MLP neurons of a small language model. Each row is named by its layer, matrix (up: input weights) and neuron, and shows model dimensions 0-127. Each number is 128 + 24 x the weight over its row's rms, rounded and kept within 0 to 255. Numbers have three digits each.
A block is one neuron, or neurons of one layer that tend to fire together. After each block is what it responds to, as a language model described it from the Wikipedia text at the highest values.

L2.up164:121103055102140130187116144160173114127131118142155111142148145142106176169076152122148149151135146102123081124139125157145156126126137159132179149124122164114156135178084135147138125143111131100151087126147123090097096120135121058125103116142131146157113143126096095096127114083119171119132099125132163118150115132135112126127111105139125160120088090133157154130124107133128137139124
L2.up243:166133118096148109116139103132138134176113132121130090156124137119125144136156114131084093152114123111140104105144120125093141121070154114139133156127088122109127117128105147168102111142106104115123115149141090126174093110110139063100099155108162166118077169146103142146108136154127134126123101127127074085121158147096128135128087157174137122097117084110140161121151077113151115114141
L2.up614:129109110137130132141167127147126157159132131121148105082078120089145140104117088080104164121139143095071103110136100082108149138147193148141127153127120097125109128135109173141124128161071147136140085117141154099131142141173136111129115122104121120129083179131094136127133145134101153146128106112078129158087122149100132118125148123163122141126108091083155104094108127145116121136117
L2.up985:143091141117117184139169135115135109128146112121116126101156115159160090098110136121098084163163162116096113136176125097118114126131154154111138117108090086132146146148136165158153113124089148113106138159125129112146133114100103072176128126106114108154105139121128080161151164152090131117160133091113102129143123120135168139082133128130155191088105083151123138141098103117148155107096
L2.up1161:130151121145140132143146143119160154072115101127131120138102099169161187151164124150147125160146118114100098111173123154153115153147143101111153148114170110095177139133075132146151110100102125145126116108152160123099073165099117124104133118120127120153124157169139085104122128134144139120119164149124098080118131149164154162139135128182144174111071121136135111103086104096166148126146
L2.up1247:131096117115146158168147134090163137128123112153118165097171139154099141112140092132072155119151157079076080134134099137131115098116159156144115117135116155119170123139095135154140114126123111142172162130152129117128120133171114120101150119112108130128142145119136139143151121079096146105110137149141102101149130125129102122139123150156178173131083150126132128150124116112142144140124
L2.up1325:120091110143136153108142115111125145138137149088134137129127135122171126136163125108157116145119163096153120098114120142175191097101126112125129148121181145113119176159117116093134129094128120130144137116147130131104113124118114129130124073143128117179126163091131126121141139151095110112102160157099112095092148130117146106084166138138140101113086084105135132104162145132134143090158
L2.up1474:073102100148123157162109115071149121101106104128101077114137147144106108135146118123145145133135128116102129093173100143166161123154147115101139172156139150146151119138134131145196102138105074133138139126169160148133089098142137127125183126128145143108104145114168110140115127175140106175148147108136117117167145122127113195140090124134150174094111151144118107131144138120110138088136
Media reception and ratings

L3.up354:130137123139115152175150118124103072132127078148134105125128156138104135125104111113150118164122102145121101135097116099160153139183153100125161106151096112076126113129128174122166137145080070122121137115134143120141140108144093124085131111133161120105139083145112133110161139129158171093103156108180101119153108144107164142161112157089154144124141157143112153121092086130122088108125
L3.up805:122133129072150171164155076119112101158135104123116151101174128137146169093157156118092151135140143158114139119138156147111109118107126082123104119110129110134129182141115142130145142106123155141136121120077156118090171157131083155130154136120094145157097121113138120116144088090108089153159150129145114162164113107159130116110141106116150095104103133100071097167149104149116141094150
L3.up1128:059129145096142128134162125142139128159157136131152109104138101109128140132161151156163120119126107134150152166157136119129157134126100134146140142109132128125114114107175128158113140148098095121081103141093167146123141127111140156118137099108136162145118158162118111110166113134118154143157135120157127144128089126123112149151117134103154056144097126120111151147138155117140151180095
L3.up1195:130149149135134108119104144108125113123125116158157102114093136144131136115137108101106130110112118127127141164109148111107111140081106130145154128125113116137177145106081119136116128192133125109143118063148079107127140158149126127105143160109142154172108094168082155145111131106182171125127148140110088161141131129111120089191115156094140151114110113103117151178155103155079094099113
L3.up1281:160120168072109148124134135093174122123143150142110134134161187152092108093105165152138155131126130143137141145129097086158137145098162107145110137108110103099077124099149113157092182144131132160118122110116103118131133146132135124094146117156147098086148099135078114134105145162118107115138148139129129098117107105155072127110136137052132183127147135161095131169092153125090075133114
L3.up1286:089156121142134157116112081136184143125150150160126166112191111137106087122110218147158133108129149107127137144109110122169152121130101128140093155149123161149136150127107117124121121117159184089132175164127185120094155118116107157107125117115143144121163154122142138139120131092142136151138131087142071156113129136142128150118125138107071122082139138112148137117096096136101131115147
L3.up1382:196144127095134158159170140113137112161117108115159132111108112131110097125096134081095176149130125117090149147133124123111125094097118111114120109107093081087143151127113150165111117142109125106136122161106104142106104157113140160147169135146129124138097139154074125112143155154130134133165098133157110140136100137110150091098114159137153142125133090136126118127115157116069140100131
L3.up1466:180134174108123112088117101118162128103138125115103142136142132173133139116147131166159142140111134114141169171130097118137101117127127070199135125125104094094128151086152142148122165100134095106124132129124094104182099134113153125121128124096143106124121129145087132122144129119136136130087118141136134158147117162137123165117114130109123146149119116106136177142155134115105125141112
Wikipedia boilerplate phrases

L3.up135:178156117146075129102118099124136093103145141070126130089169113134135105116106106086109163168132152109110105163167173125106153163121125149105097147135099144137114126108143145134150148100095156132176109136127143159133126126098134076094126139118127146160126117120105090122121091092130145143129156145206109121125110128128121132102141118104150155143138135076122140115090176121155135124178
L3.up418:142110132098157110110070097147098118094160111130106138160125123113124130144107160091112145110161103162145127104158085159129148097117080148120116122126111141144098099130094126111131094158125127116142156107147104137128123144143148116139107158127129131112099140156150139147157176142144150099129129172120077140103142184116150095106134102123153113123148130146149143117143125128133133153155
L3.up563:136168092170155158150152131159116108138132125151113091151147149065100153155134142134126126136119118121108108113145148132155092090157085156153109170077137135105125111122156103109181118098137146155195127107121154129125096146114136083099113118113107127138153156091104145104122143106131157127163178113140104185120094140090123153098098113092116171102111116119123107113166116121138102144167
L3.up638:106094123120101073151101160096127197107148109116179166102120147136109142107180127118134134152122107086180166150156092138200124150136102103140134116103140160099153127147120086121138173138120158109169134110114146147156128141127111178178141149116159109124091101142121129098093112142130079153138148090122107151129151101097202128094128139119140123139122108178140154166162148090136112139149
L3.up716:154104121121111148120153136122136145125096145147159113121145155150104117126115119112110096162164131130099106091144109127116139132171132149080130147145131121157119129099113151129133133124140105113101116156160132121117094104094156121175144107143146111136101137100098165131091134155091125151151182098157134100137129130129165158144140146158156107071083128142137155143113145136183142112140
L3.up917:095120107159150106101144114160122145085092144129141114150102103141099188174129104122136056136160138095122088168213099136160129126125128123128191104142139104149139102082169114108139115123165143090097161096146130112130104140111093085107174110106189121112107168125109086166104137153118145137106106076150105158129109145120129164086125124136136145150119122142131155109166110153125161082170
L3.up1036:152093161141159113132125151114154154151100079104128109080129142103134138170122127070130121150156167110061127140140117115147113139120137122089137123103101123063161128132089139151143110128119127110157145120101124164080158134132141151143144153115148154164122133147081103068086136163120106140194118107142124125177112144119128148127101133131173146104147122156116161155118150103122160103151
L3.up1387:167144160108124133128100102137162110148130125109148116139085159161125130163136136159154093134164141075155106111162105148162130125121125113129122125137117145118115132098110111145138100135118104141153143121119144125104107109131132143114135109165071097082106148146143102113110125141115133108089155117156130143131159127112162130118124097105099128098119103112131161094110131109151116113140
Table cell separators

L4.up1267:068110141107148147142146105129102163160162120135100149113158099099175178133100128133174114114124123148065118095115127097143116131124116122082113131175154098147103120113160114139151179088138094109113139106100132165132172111113138133176105123124104145112112164112165144130175127117141144129146116108095134096115153147128134144096183143118124140130120096150144145154120129141149129126149
Mid-word fragments in templated text

L2.up23:138108126075122124166124143134083149140129117146110151119111146163123129099124135139127161135139160134155106136125101104156170083131113112114137127118115153101125117136150125125109170099103110124120140133114117154142157160126122149163107074116121157141072129111137129103137108120138121106119155104151112136148093145101094117193093133099122093094086068114108155134157151163145146118088
L2.up158:135128131083120142132128129156111137107088153123134141099133082116152156088141111151110156142176116082061147150135130143153138105130137125080136119089127114115115126113114101156133123105107159150102148120126100118093124127041117170086136103153152159121086138110146119110133122149130135103124136130169148125117131129133095133132106144100122116117089150119131126112120114097127147116104
L2.up168:145103104139106124100158127092122122153086096105097118113157123123128125125117081120150151119166153146130153126158123120119133053081119131122138123109106101115140155174173145140137134088132179105151114139110187152134159120129103153137142114109126152160109139129126108102152079131133094129135148117135086121144067105160140099100107156151130102103127146112123111144161156116099138122127
L2.up247:167105110117136159101185142069090122142127143135128134117143145154098141087109130127135141154113150152111124115161149093082131082125119118161119126094105093119164152116157165152155130086140122129158139141073149176155135113140128128135146093134124104138093158126122112139153095124131124120139113119166117111134099133136098149100097150127140127119079116073115150112119154139088124185124
L2.up740:105125125136110116144151108112100150117136130088141095108119149157151141109136122109158128099126111088129108132133158122092111093110140164115109122135118099114092209103112127134120130106106140129148146177119157129100173122089096142153118098144129127141093123112121132128148151164120152108102155192163123125111105103112130083138094124129122098132113086131104184184136134143134154140136
L2.up766:163143113145123111148154105110106114135112094080137116101159094130158120117154130169152116133115113126105177120144068109077135075095110123088132125093086096087075187149131148156118145138175123092146134165146137109137168126143148102155104108185125152146163132123072114124110108141149136141143155124136126126128105087129125122122134131118124128069145120088150156161118140136113144136151
L2.up904:144162150109112161115154136147131113169167152102117178106122113145169097134169135115129169081114142148123126132131124114127089123129139120156116133110102129121121157172114088084094132148100142095176135108108123140117145168103106121146141134121096134124121142109123094116135121105143128090102079124178130142172087120112109125088091110126138131135188146100101119118111119158093138138116
L2.up1290:124145130134123116148118084127104148167127128115134147105157122169139101159101109105154148158158120126134108149132141131129168112121125135143139151156140122145118157164065183149140109115144132118174107132151134135144135135097106126120108161116116130157104107068108115118159099134128086154163189134085093182152121154120166129101130140107109127065110140128097109110129131130112131140158
Census and statistics boilerplate

L4.up1252:145117132102148129103125105117124156102075112135096122106091150121121141172165113145145113142154126104134111123157102152160158104132143098120173085133155135096139150120116119186126085097116131143157134095128141147131114116154137097110103151133127126121095135117099138073109122158119122152085179099124074117122145129156133151133140148136165164148114114101123177112142101142124117157142
Music-article word fragments